Weights of a small transformer language model.
Size: 19 layers, width 256, 4 heads of 64, MLP 704 GeGLU, vocabulary 8192, 17.4M parameters.
Architecture: rotary positions, biases on query, key and value, tied embeddings, capped logits.
Training: 756M tokens, 11378 steps.
MLP neurons of a small language model. Each row is named by its layer, matrix (gate and up: input weights) and neuron, and shows model dimensions 64-191. Each number is 200 + 40 x the weight over its row's rms, rounded and kept within 0 to 999. A neuron's up and down rows have the sign that makes its largest values positive.
After each neuron's rows, "fires after" lists the tokens most often just before its 100 highest values on Wikipedia text that the model never trained on; "fires in" lists the words (lower case) most often at its 100 highest values on Wikipedia text that the model never trained on.

L3.gate365,204,267,182,232,245,190,236,192,207,232,195,199,211,199,222,168,202,245,170,238,250,238,200,230,181,197,229,229,225,196,156,206,243,188,255,255,231,167,293,201,194,267,200,216,181,205,132,203,136,140,166,209,144,234,173,203,222,165,194,134,212,224,165,219,211,217,136,158,162,208,137,145,189,169,146,196,174,154,167,184,158,220,204,230,184,187,252,171,181,227,190,182,265,171,268,170,230,209,205,161,233,170,151,142,196,110,176,130,209,233,156,151,188,108,208,153,186,199,208,179,174,165,263,192,159,133,151,218
L3.up365,192,245,170,213,211,200,218,251,178,202,141,230,167,205,211,178,211,178,203,186,218,235,185,215,192,213,205,257,278,199,166,168,187,222,250,224,246,220,237,151,179,180,164,180,231,235,200,142,106,249,141,222,156,132,183,207,209,164,149,172,240,224,202,303,231,164,224,166,196,203,200,242,173,267,202,207,153,107,183,255,183,196,235,244,164,223,148,231,148,175,215,123,187,180,219,235,168,129,161,206,231,187,216,196,178,160,172,233,285,153,143,242,247,166,209,133,145,121,190,160,103,187,150,209,227,204,178,251
fires after: ","
fires in: "but", "can", "them", "however", "they"

L5.gate482,307,237,213,192,180,229,228,189,202,190,222,208,136,170,195,218,199,241,261,237,151,94,168,78,121,133,185,233,163,145,176,284,268,166,179,250,214,157,228,202,255,139,143,264,160,153,262,202,178,228,159,172,295,176,188,129,204,185,182,214,224,235,234,176,195,189,183,167,99,224,218,132,215,230,172,197,118,170,248,210,217,262,280,161,253,187,254,153,209,224,200,223,224,196,220,196,228,262,194,311,204,179,225,178,193,183,183,125,272,122,217,224,116,212,171,264,185,235,233,238,227,188,228,194,207,179,269,224
L5.up482,164,172,208,240,199,180,180,200,201,167,169,168,199,192,203,160,228,175,284,167,219,210,204,229,139,193,263,223,245,143,141,317,245,219,196,216,201,250,197,210,300,139,230,263,127,260,184,150,216,183,220,143,222,261,141,204,127,225,261,245,223,195,161,219,144,201,178,149,245,157,239,193,228,214,128,276,150,156,263,208,192,193,183,213,182,226,204,246,177,224,201,94,271,229,216,155,163,232,183,224,268,261,182,210,257,242,261,146,199,176,262,197,206,156,159,201,139,160,203,243,197,242,248,273,215,205,231,269
fires after: " "
fires in: "al", "3", "33", "30", "36"

L9.gate148,211,205,101,197,267,160,219,254,263,237,198,276,231,249,277,204,226,133,249,216,202,199,106,180,246,196,111,201,198,228,144,189,202,170,146,135,232,164,157,187,203,183,177,233,191,242,219,169,265,162,176,171,209,186,191,264,210,189,221,197,239,231,180,208,172,194,198,185,251,209,230,139,238,193,173,175,199,173,143,205,255,210,227,135,223,234,221,136,206,159,203,277,207,215,191,187,226,194,200,146,174,231,215,191,205,114,221,95,132,185,223,308,189,156,204,208,278,113,209,150,190,216,171,159,174,259,162,161
L9.up148,163,147,206,159,272,125,204,241,194,222,180,212,196,192,203,228,211,202,268,129,204,190,152,251,193,211,258,196,209,200,185,200,294,183,176,202,310,235,170,215,243,218,174,237,87,228,204,222,212,220,230,172,213,268,215,162,209,269,136,179,235,131,145,207,181,264,135,186,202,143,213,226,191,150,220,142,211,246,231,221,155,218,179,183,236,225,235,180,251,182,276,263,207,281,180,268,202,191,197,160,216,198,221,150,121,120,258,217,197,144,206,276,206,268,171,180,245,166,206,224,272,188,290,209,160,231,149,208
fires after: " the", " The", "The"
fires in: "first", "next", "this", "top", "last", "largest"

L2.gate443,201,223,163,207,271,184,231,248,196,189,259,189,204,215,193,256,267,111,218,215,158,165,183,189,208,178,228,165,208,213,195,178,238,153,223,199,213,226,250,206,189,183,274,150,227,191,204,272,223,186,301,217,231,150,179,168,262,212,157,263,186,207,131,283,104,248,179,175,140,199,178,130,177,282,173,187,173,187,177,193,242,176,239,236,156,161,172,177,167,204,208,218,180,122,271,164,188,192,285,150,151,181,153,188,245,271,171,168,154,217,156,180,183,174,141,182,169,200,175,250,218,180,147,260,165,179,184,223
L2.up443,240,188,247,222,209,203,185,192,165,173,187,146,196,199,174,153,149,250,153,210,290,222,250,281,198,194,278,179,144,224,199,277,201,167,134,228,174,184,200,251,271,258,203,202,137,185,211,212,205,147,221,184,200,242,232,203,154,273,181,231,140,202,177,230,224,190,226,169,262,128,196,167,160,207,208,216,235,191,178,233,231,187,176,226,237,147,228,262,288,210,213,156,189,203,210,199,127,166,178,178,244,204,167,307,126,171,211,235,168,164,215,202,210,165,132,137,154,194,209,187,194,182,153,241,167,167,183,194
fires after: " for", " with", " to", " in", " at", " by"
fires in: "the"

L6.gate443,163,224,151,208,178,225,133,201,208,178,195,290,221,158,184,157,222,219,184,210,197,182,205,144,220,173,146,194,179,172,108,189,202,219,167,197,212,220,181,206,327,157,182,176,162,214,268,236,203,164,205,210,211,204,224,169,218,254,184,173,205,240,264,160,137,244,269,161,177,176,281,170,152,228,170,217,129,203,159,130,267,213,249,205,205,172,250,199,172,242,148,171,242,214,216,220,199,272,206,132,207,268,97,209,265,191,148,186,219,249,203,152,207,167,154,209,144,237,117,148,200,174,176,215,258,179,222,198
L6.up443,150,154,222,209,203,221,190,207,249,206,183,200,204,193,253,167,173,250,245,210,223,211,221,190,217,145,195,233,222,157,129,207,193,199,115,247,117,238,108,170,215,197,166,212,195,271,273,271,242,195,224,222,184,213,237,216,211,216,219,202,163,254,139,153,101,197,192,267,168,191,214,157,221,222,153,174,143,246,112,157,212,193,170,156,154,236,267,255,243,249,233,189,141,178,150,207,260,250,203,217,184,189,158,194,206,159,254,184,111,235,196,236,126,255,157,171,138,176,254,177,247,208,205,253,186,168,182,201
fires after: " "
fires in: "0", "slightly"

L5.gate301,166,208,231,215,149,134,217,221,192,191,206,197,195,320,240,211,200,216,187,180,270,182,228,272,122,236,189,186,216,205,208,229,227,239,209,117,196,213,198,143,201,237,258,218,135,190,204,210,158,188,191,219,173,187,276,192,159,260,172,164,101,267,178,207,242,204,175,221,248,201,195,262,217,222,162,197,214,164,283,189,190,172,244,268,260,253,144,197,317,232,216,169,225,111,251,210,192,189,204,148,150,235,171,162,215,234,253,147,147,190,157,167,189,173,192,194,248,249,200,161,278,145,337,188,179,198,163,201
L5.up301,260,213,164,195,269,183,198,208,136,219,204,212,174,184,154,180,140,186,207,179,164,194,216,210,250,100,121,184,165,190,189,228,165,204,314,190,237,166,169,176,142,211,156,203,200,195,246,225,196,184,265,303,194,166,241,140,248,238,153,215,210,178,166,159,221,246,220,218,148,278,169,196,219,207,142,166,178,261,202,215,147,221,251,160,157,182,209,232,207,231,132,158,222,231,199,194,171,152,214,229,236,230,207,144,182,194,201,200,230,187,224,295,205,168,239,269,124,182,237,187,144,227,131,253,240,205,242,174
fires after: " |", ",", ".", "-"
fires in: "fra", "ita", "rus", "usa", "gbr", "ger"

L15.gate450,208,158,207,169,159,212,209,142,121,216,202,233,229,206,237,234,107,230,193,185,170,154,154,242,157,106,177,231,245,198,248,196,272,244,141,196,179,177,166,157,172,143,212,226,213,212,282,171,198,163,202,118,137,201,244,182,231,192,222,201,276,228,173,185,176,232,220,254,220,294,184,142,202,131,178,194,154,174,256,162,263,212,143,180,160,163,219,267,153,244,203,182,220,171,156,221,193,233,217,126,247,180,223,130,215,129,239,160,179,194,196,289,169,181,215,178,206,169,153,234,185,209,212,167,255,213,167,303
L15.up450,251,109,184,170,193,185,123,172,203,215,175,216,182,171,115,241,155,223,182,187,291,87,167,190,250,201,155,197,186,206,182,150,226,184,181,122,201,213,215,148,206,211,221,189,198,203,199,229,226,176,249,154,170,248,243,214,232,184,269,138,242,182,106,245,177,168,168,187,297,261,168,276,207,176,173,189,195,160,180,188,253,203,149,121,196,174,226,226,124,211,142,280,209,194,285,226,215,259,198,143,117,204,203,200,170,182,283,197,242,165,158,218,177,194,236,202,224,187,259,273,163,160,248,132,243,210,240,174
fires after: ".", " ", " ("
fires in: "s", "a", "ct", "v", "mrs", "www"

L2.gate164,192,221,134,206,227,197,243,201,172,212,247,177,250,172,238,185,172,160,200,159,168,195,142,132,170,207,104,185,148,190,295,118,248,259,166,207,169,243,245,224,202,185,235,213,271,196,187,289,203,141,190,316,217,211,165,231,201,230,187,231,124,179,104,193,181,252,203,147,246,216,181,258,194,224,152,198,188,189,232,260,217,238,179,154,207,216,269,187,200,223,214,275,227,106,163,257,244,170,164,198,228,211,207,166,177,191,236,190,149,258,218,163,130,121,196,187,195,233,254,202,253,174,173,181,228,189,223,238
L2.up164,204,221,213,191,119,234,202,178,164,210,195,204,198,233,216,234,165,155,193,216,250,203,211,141,193,255,209,273,180,212,186,218,248,212,168,169,188,265,169,203,174,153,187,201,253,240,256,189,185,185,206,207,198,231,225,223,216,216,133,154,238,208,88,165,173,210,194,149,255,215,235,225,245,193,187,215,148,238,165,194,278,192,187,136,210,137,188,208,289,222,188,236,156,122,210,158,237,234,148,192,226,196,187,157,287,185,250,161,214,227,242,180,188,131,214,184,133,234,206,161,194,179,131,227,159,193,167,192
fires after: ".", " (", ":", " ", "-"
fires in: "a", "3", "an", "2"

L3.gate363,181,281,142,214,222,169,203,214,190,270,268,209,151,191,177,171,199,135,180,204,243,229,231,210,149,273,158,168,206,207,156,153,222,203,248,205,217,174,229,193,200,244,187,206,221,188,230,258,224,131,229,177,157,197,149,169,155,230,196,197,215,238,192,172,182,204,146,155,244,198,178,218,271,184,120,222,235,186,211,177,127,210,232,204,249,275,190,202,192,218,104,172,180,202,136,173,235,112,233,164,129,203,187,174,202,139,234,240,172,189,250,169,248,155,321,194,238,143,200,131,195,171,272,172,132,191,233,265
L3.up363,238,202,257,178,200,206,197,236,248,186,205,217,229,195,215,178,113,226,275,243,187,208,263,133,175,271,190,160,118,182,237,155,225,226,220,222,218,130,199,201,222,218,158,144,172,172,191,142,208,154,135,147,177,235,144,226,135,118,176,208,258,244,185,184,185,241,184,189,249,235,197,181,146,177,153,251,212,199,201,201,168,175,265,169,275,287,192,138,155,219,213,157,202,157,150,227,199,231,200,161,263,244,200,175,243,247,216,204,204,205,212,139,228,170,138,185,273,208,137,212,256,235,288,176,179,126,202,196
fires after: ","
fires in: "and"

L5.gate185,200,257,185,198,184,224,255,174,255,212,269,277,242,257,187,207,202,166,150,233,193,204,188,166,247,237,202,225,145,177,187,242,236,185,244,193,163,154,315,196,248,177,179,173,211,225,185,218,198,223,234,147,194,249,184,236,235,221,232,241,252,164,136,230,223,234,260,198,199,223,148,153,229,223,71,260,227,293,157,150,164,209,194,260,149,167,240,126,194,250,264,227,172,206,208,210,147,155,246,138,211,222,241,183,245,214,184,149,219,149,220,219,151,153,216,214,221,184,221,265,280,189,241,181,235,241,250,234
L5.up185,255,191,137,179,190,182,254,204,181,266,266,201,246,228,215,168,250,251,111,249,172,267,175,219,130,251,250,189,243,178,187,225,198,242,195,224,271,205,258,234,220,230,164,217,181,197,255,234,154,178,215,185,151,208,217,177,170,154,193,260,108,234,145,169,227,182,184,205,298,171,220,175,280,181,247,220,193,191,234,230,222,216,144,99,215,152,229,197,286,182,248,184,183,203,217,202,199,187,238,206,169,237,229,153,192,191,212,191,233,187,226,214,172,252,157,235,133,120,242,199,166,236,236,204,176,237,195,176
fires after: " ", ",", ":"
fires in: "3", "31", "30", "32", "36", "36p"

L15.gate25,284,255,250,193,194,221,174,195,268,149,207,198,147,175,161,190,147,139,154,236,114,217,226,234,181,196,209,213,141,208,207,243,240,244,264,250,238,223,133,171,195,216,229,173,222,228,259,191,153,298,234,203,246,149,148,255,221,208,203,174,233,125,243,182,181,169,209,126,197,212,172,225,117,126,237,196,231,171,159,245,273,228,241,208,164,240,202,249,180,249,217,263,232,161,159,183,201,206,275,216,164,184,244,226,217,307,217,121,276,187,201,184,181,196,183,205,221,187,166,223,233,234,180,164,224,197,271,239
L15.up25,167,183,145,234,181,222,162,175,248,151,214,160,218,202,204,185,167,267,255,196,171,253,154,274,230,203,188,182,105,204,173,188,191,115,210,246,204,221,160,271,185,227,123,251,260,225,181,254,260,214,142,215,156,199,232,162,185,169,256,141,233,181,177,143,190,135,246,150,249,264,210,190,265,201,155,211,171,228,138,171,209,200,242,213,158,236,229,94,250,176,178,123,204,244,230,204,248,131,223,167,258,228,182,235,230,189,154,149,201,135,228,172,214,229,172,193,203,247,270,194,219,138,155,208,124,273,201,179
fires after: " ", " |", "|", "s", " R", "1"
fires in: "2", "3", "1", "4", "speed"

L5.gate120,208,199,231,180,173,245,228,252,181,142,320,158,172,180,182,216,205,222,236,189,201,200,77,217,161,227,189,223,152,216,117,236,139,212,152,247,179,276,129,177,203,210,204,216,192,180,156,131,216,191,242,234,177,261,163,185,211,206,147,168,151,195,188,254,193,260,175,224,247,196,273,80,252,211,207,253,142,205,180,184,259,227,233,191,196,178,173,152,191,223,169,172,255,224,180,232,153,205,252,209,171,246,206,210,186,166,167,97,187,175,185,208,266,214,183,207,143,212,150,203,230,188,259,256,185,221,139,247
L5.up120,248,255,205,224,183,149,188,212,207,188,102,217,232,177,186,199,192,174,227,208,251,191,176,218,236,219,188,202,124,213,128,195,199,230,210,214,269,215,219,135,163,187,157,232,157,182,193,229,227,268,187,271,203,201,192,175,184,195,209,141,255,282,164,207,164,244,168,226,246,179,169,172,221,178,167,205,209,257,220,231,249,167,272,144,172,161,192,163,156,197,223,225,209,251,255,226,235,140,221,176,180,143,213,234,194,126,276,173,167,217,183,232,230,124,189,210,205,150,185,152,164,188,213,182,219,140,175,135
fires after: " |", " (", ",", ".", "-"
fires in: "fra", "ita", "usa", "gbr", "rus", "sco"

L2.gate77,167,142,141,226,218,154,196,267,262,220,197,136,171,195,263,160,167,250,206,169,189,231,213,187,267,181,272,186,285,200,183,270,239,143,271,256,130,220,255,122,193,207,214,200,170,109,237,202,217,294,235,225,180,145,231,217,178,121,173,179,214,266,232,162,201,210,174,186,211,192,196,163,214,212,148,198,203,169,177,231,278,199,197,151,112,195,161,276,115,219,167,164,171,163,182,274,174,287,116,216,224,193,165,154,196,179,103,171,184,127,224,207,185,177,157,169,181,150,188,164,163,158,151,213,225,170,153,210
L2.up77,180,196,270,230,170,148,246,277,231,271,271,209,244,129,214,188,191,222,192,297,232,177,189,295,189,226,176,184,214,183,163,245,156,219,169,231,208,170,121,144,175,191,171,163,216,201,231,184,279,179,208,193,247,197,183,261,138,234,214,219,174,182,241,193,302,181,186,224,237,242,157,227,216,155,185,142,200,134,205,203,180,214,247,191,231,209,227,139,61,209,155,190,208,185,213,199,226,187,120,189,196,171,218,260,157,143,163,199,227,208,130,209,201,169,164,240,235,140,146,239,180,229,236,241,305,181,207,265
fires after: " "
fires in: "1", "12", "13", "16", "1994"

L5.gate150,263,224,183,234,220,223,250,182,194,255,256,144,79,260,221,222,179,168,268,207,196,182,227,187,155,159,119,243,208,213,116,219,162,204,204,161,173,197,180,195,141,211,165,180,177,221,274,250,177,256,199,228,185,151,186,149,227,209,148,188,286,212,172,237,198,225,139,152,189,220,215,190,185,246,178,133,239,169,245,197,186,198,163,242,152,162,177,142,233,179,145,212,161,160,218,204,254,186,171,175,191,173,222,166,183,201,265,216,200,218,172,218,159,168,223,179,191,209,172,206,145,169,226,213,276,213,150,158
L5.up150,211,161,241,274,115,194,252,174,209,193,223,209,180,258,64,177,223,221,101,233,178,204,217,239,231,183,159,260,196,157,166,178,244,229,182,200,248,247,217,141,179,253,220,199,226,230,239,293,215,145,221,184,154,200,240,268,200,153,214,201,206,212,110,158,196,133,249,203,233,206,232,234,152,152,168,151,125,239,176,194,188,215,148,216,190,167,252,229,165,189,141,187,182,187,139,190,203,183,177,215,219,188,213,178,217,204,192,245,246,123,165,183,175,230,259,168,212,223,225,251,160,169,101,207,206,214,219,228
fires after: " ", " +", " −", "."
fires in: "1", "12", "15", "14", "10", "18"

L2.gate272,249,288,155,195,192,142,147,173,192,219,199,248,194,253,185,143,200,267,151,102,146,200,175,127,219,144,199,226,223,187,214,285,171,273,215,159,236,103,221,227,152,211,192,168,157,196,215,227,201,227,169,243,172,213,137,251,197,190,227,191,193,199,244,257,199,178,229,186,200,214,217,218,170,179,115,175,228,170,223,194,210,281,215,328,166,198,159,129,118,268,228,227,121,137,143,211,186,212,185,206,264,150,186,166,125,190,104,188,225,212,129,180,141,141,196,160,161,216,204,201,175,147,151,180,191,171,258,173
L2.up272,180,211,159,204,184,143,215,229,227,193,164,200,175,64,259,186,222,185,241,212,242,187,168,246,203,194,163,194,201,175,190,264,231,244,145,243,260,312,218,184,197,226,145,233,194,223,196,227,222,130,220,263,159,227,159,186,214,164,171,128,202,187,205,201,165,234,162,129,256,215,184,164,195,227,218,185,79,158,194,257,274,223,185,231,252,186,194,207,157,150,192,252,223,253,173,214,177,139,198,227,215,155,248,212,163,166,157,168,200,213,235,197,164,182,196,195,180,246,196,210,256,208,164,117,143,111,199,252
fires after: " "
fires in: "1", "12", "19", "10", "14"

L2.gate429,209,172,244,207,130,216,197,260,107,229,198,223,201,227,184,187,147,185,153,264,219,218,212,199,176,93,223,198,274,196,214,183,170,233,165,184,254,227,267,174,205,191,239,186,212,180,173,267,203,217,271,262,220,142,190,212,208,114,200,195,183,280,220,204,190,224,192,217,137,141,239,229,167,218,202,142,199,188,173,192,251,207,252,217,163,190,136,165,194,238,163,202,230,221,276,214,187,202,271,240,163,207,161,256,180,148,205,135,144,159,227,166,201,172,195,248,123,132,159,157,262,193,133,235,152,137,229,155
L2.up429,143,169,238,243,268,172,232,253,175,204,229,183,218,170,200,149,157,221,217,185,220,296,200,219,211,179,216,194,186,163,260,160,199,166,204,194,166,231,155,211,225,216,205,224,236,143,229,146,187,77,206,221,198,178,141,139,174,246,146,195,142,185,140,182,198,234,168,187,166,213,162,212,240,151,213,217,180,163,147,217,241,146,146,128,221,265,189,189,182,223,191,198,154,251,79,183,205,254,172,177,170,134,210,222,181,180,208,262,180,253,137,195,199,214,189,159,202,158,162,219,224,189,201,210,209,239,247,192
fires after: " of", " from", " in", " as", " to", " for"
fires in: "the"

L9.gate1,189,201,155,191,211,170,173,191,143,234,202,256,154,244,195,168,141,198,226,177,187,245,128,327,206,215,135,210,226,204,251,201,200,242,296,194,182,257,187,232,215,186,50,132,188,225,187,243,157,201,162,169,199,193,282,199,204,189,225,104,165,141,143,172,181,162,153,253,186,182,237,226,204,159,247,309,195,315,251,188,122,234,137,229,259,161,147,171,218,254,251,220,204,196,183,208,185,222,164,198,128,226,194,152,90,196,190,69,160,216,242,221,236,173,167,223,204,226,208,217,241,187,187,197,197,181,161,206
L9.up1,202,253,307,229,215,217,116,283,191,178,146,201,149,215,180,207,153,195,260,176,200,200,193,198,184,252,181,200,181,177,210,209,187,211,244,112,184,234,259,244,173,233,141,253,215,291,184,210,173,215,133,162,255,183,211,162,199,145,219,141,238,182,171,210,163,257,179,244,197,186,174,161,114,141,223,224,166,359,232,182,138,195,164,159,245,219,182,258,243,191,201,224,81,163,175,203,167,218,204,233,172,222,194,201,151,213,217,152,169,225,165,264,132,163,206,209,227,183,129,199,274,179,309,281,259,147,155,226
fires after: " the", " The", "The"
fires in: "song", "city", "club", "town"

L6.gate408,103,266,182,207,252,206,204,208,217,209,288,286,214,230,146,170,252,162,155,208,157,190,189,214,207,186,81,230,136,208,135,213,198,238,157,151,149,188,199,224,254,113,119,233,223,199,211,250,299,99,250,235,231,154,187,224,202,205,202,188,208,154,167,175,173,166,180,253,217,264,207,190,173,201,194,121,152,191,165,155,219,220,133,235,198,84,198,154,170,193,240,131,216,179,174,146,232,241,269,212,166,232,175,186,180,181,208,201,221,257,187,233,163,185,175,245,226,139,155,257,238,240,229,197,217,207,270,223
L6.up408,198,207,236,186,202,306,165,237,246,239,196,224,213,181,270,176,152,171,326,205,234,202,234,231,247,246,185,174,204,144,158,211,240,206,151,181,131,224,224,162,214,119,119,218,223,259,194,251,162,169,244,231,145,177,192,184,232,274,176,137,234,196,228,208,165,248,198,217,185,126,202,160,201,222,148,170,214,234,153,197,239,195,237,221,184,216,170,84,242,211,213,237,243,221,208,213,242,203,230,214,178,228,170,203,168,172,249,228,203,236,159,176,194,176,273,179,273,211,118,224,206,202,220,140,106,224,288,222
fires after: " ", "."
fires in: "0", "phase"

L2.gate467,242,211,197,244,264,154,217,148,191,193,159,248,214,239,203,220,177,190,267,181,212,173,258,142,207,212,143,197,198,197,148,170,178,160,223,293,202,260,187,159,224,169,146,224,176,221,198,286,204,160,188,154,213,234,212,219,204,159,85,187,179,230,196,218,137,213,245,121,128,258,138,231,175,180,166,234,249,132,165,196,197,246,222,141,192,186,193,118,131,181,300,189,187,215,180,231,125,153,111,147,221,185,166,141,125,203,278,168,162,159,224,158,180,207,209,179,257,202,191,190,230,211,163,217,146,191,210,166
L2.up467,140,153,203,178,192,171,237,193,257,224,140,239,210,223,155,260,135,191,228,225,171,257,186,335,190,153,163,248,187,171,148,223,194,238,136,164,215,221,237,219,273,182,171,193,159,212,190,133,178,226,206,271,161,181,218,145,220,215,220,227,242,187,274,253,177,226,228,211,266,190,179,267,233,137,179,181,198,218,222,213,204,194,262,208,236,233,252,179,221,169,160,200,193,174,252,203,207,242,206,233,259,196,166,168,197,158,159,160,176,217,237,178,240,222,171,246,133,140,232,180,125,177,153,206,223,158,183,183
fires after: " the", "The"
fires in: "same", "final", "lost", "largest", "first", "losing"

L2.gate337,314,200,218,202,201,209,184,243,231,205,276,212,154,216,201,202,206,197,221,228,186,190,217,197,134,180,233,201,221,213,197,253,218,121,207,217,215,192,203,208,144,166,221,206,229,235,232,177,215,218,133,151,298,220,192,239,147,130,186,228,175,180,98,158,187,225,156,152,195,189,164,123,224,225,185,151,202,222,153,242,191,231,186,197,228,272,191,175,288,286,242,230,204,210,372,178,240,184,217,227,192,186,206,139,270,215,192,218,211,192,195,149,189,131,262,158,121,221,246,132,246,156,210,260,152,154,160,199
L2.up337,107,216,260,178,263,150,243,219,167,186,250,242,200,186,259,241,207,176,271,248,231,193,229,124,181,104,195,194,200,208,198,223,266,161,185,263,220,183,164,210,214,186,175,153,188,233,227,256,199,216,221,233,229,178,165,240,225,200,258,223,142,187,222,195,176,241,241,196,171,229,224,233,217,289,136,179,197,179,176,216,292,194,209,159,119,261,176,212,216,191,295,193,150,241,169,139,116,147,224,207,207,148,216,240,203,184,165,234,215,179,203,251,217,176,216,183,118,121,164,163,201,230,167,215,130,216,129,125
fires after: " in", ",", " at", " for"
fires in: "the"

L3.gate325,172,168,153,210,243,229,158,226,186,165,251,227,164,215,226,229,223,155,245,126,257,262,197,171,181,174,176,167,212,220,197,179,209,178,194,144,132,236,244,189,160,198,134,189,235,159,242,197,176,231,164,219,195,247,238,190,148,204,109,165,139,180,171,220,239,189,190,137,260,172,244,199,169,201,195,220,193,272,224,178,230,232,239,238,214,167,211,194,194,231,167,226,246,191,204,145,206,107,101,197,231,236,156,118,233,201,187,148,184,273,209,225,150,261,235,146,222,186,175,142,195,136,191,167,195,239,158,244
L3.up325,241,198,197,148,248,176,208,116,193,184,197,212,293,175,256,204,196,234,191,230,266,179,176,145,141,195,177,179,196,252,187,186,159,199,166,142,158,259,228,231,179,224,193,172,227,243,134,198,171,201,171,230,200,149,193,212,216,205,112,232,228,166,170,139,169,229,218,268,232,162,210,199,294,206,140,242,212,244,261,196,173,193,163,160,196,246,252,164,239,157,176,250,220,196,227,135,211,145,182,127,198,239,265,244,222,200,224,226,170,270,217,128,204,183,240,269,189,143,175,220,171,192,186,160,219,221,224,245
fires after: ",", "s", " and"
fires in: "such", "including", "others", "communities", "other"

L3.gate2,223,209,193,231,185,250,152,272,201,171,146,191,203,166,233,294,169,163,192,203,186,141,188,137,293,152,263,133,249,182,152,238,204,195,264,170,190,214,134,175,192,152,129,253,260,172,217,208,161,194,139,130,176,268,271,191,220,250,242,225,235,183,172,111,143,192,203,97,238,217,251,186,225,225,142,222,206,236,258,242,176,261,150,126,218,177,217,153,246,195,214,177,211,201,258,196,183,117,177,259,217,222,204,163,200,156,202,137,175,133,130,276,227,207,259,163,195,199,173,213,184,143,125,186,158,176,192,227
L3.up2,208,187,199,208,218,189,252,227,210,175,303,201,219,232,170,296,264,194,170,138,209,238,289,219,175,284,261,215,174,174,201,207,211,178,113,212,134,154,195,221,224,187,198,176,246,195,218,172,196,210,135,143,225,216,214,151,155,201,210,224,262,197,238,183,234,222,264,183,201,193,210,232,191,216,162,231,223,192,243,228,176,217,205,191,265,108,198,243,160,246,167,188,160,218,127,273,217,206,188,242,211,158,238,223,231,238,212,164,183,169,289,239,125,199,236,256,263,204,186,235,284,216,164,217,221,208,211,258
fires after: "1", " ", "-", "2", ",", " background"
fires in: "0", "vocals", "1987", "3", "1993", "20"

L16.gate398,155,229,203,214,188,174,152,168,159,202,199,166,188,235,202,224,180,196,268,157,187,214,171,246,216,175,168,157,185,201,214,147,198,275,171,149,193,257,217,203,178,207,136,250,190,251,209,201,290,147,202,251,135,243,231,180,248,192,244,163,192,177,149,212,185,156,262,170,259,112,181,164,207,178,179,196,227,156,203,131,188,212,182,154,125,222,220,244,255,182,224,244,213,172,170,270,225,163,185,203,201,164,190,118,288,203,250,202,177,228,222,116,214,158,202,198,207,172,220,156,185,202,247,145,230,299,184,132
L16.up398,162,187,241,182,213,138,174,304,247,69,153,228,144,222,189,182,132,192,237,172,268,254,232,271,166,202,194,172,234,170,218,183,137,214,184,218,160,244,150,179,218,164,184,294,201,224,175,216,222,181,252,266,215,198,155,198,159,245,215,203,230,202,168,184,156,131,214,195,145,179,203,204,168,191,106,229,209,236,134,203,288,206,138,150,212,197,220,261,240,184,178,179,261,262,277,266,155,115,211,162,193,158,150,182,181,247,263,219,162,240,151,158,201,233,182,171,194,208,238,141,182,263,180,187,232,131,270,168
fires after: " ", " (+"
fires in: "0", "4", "3", "1"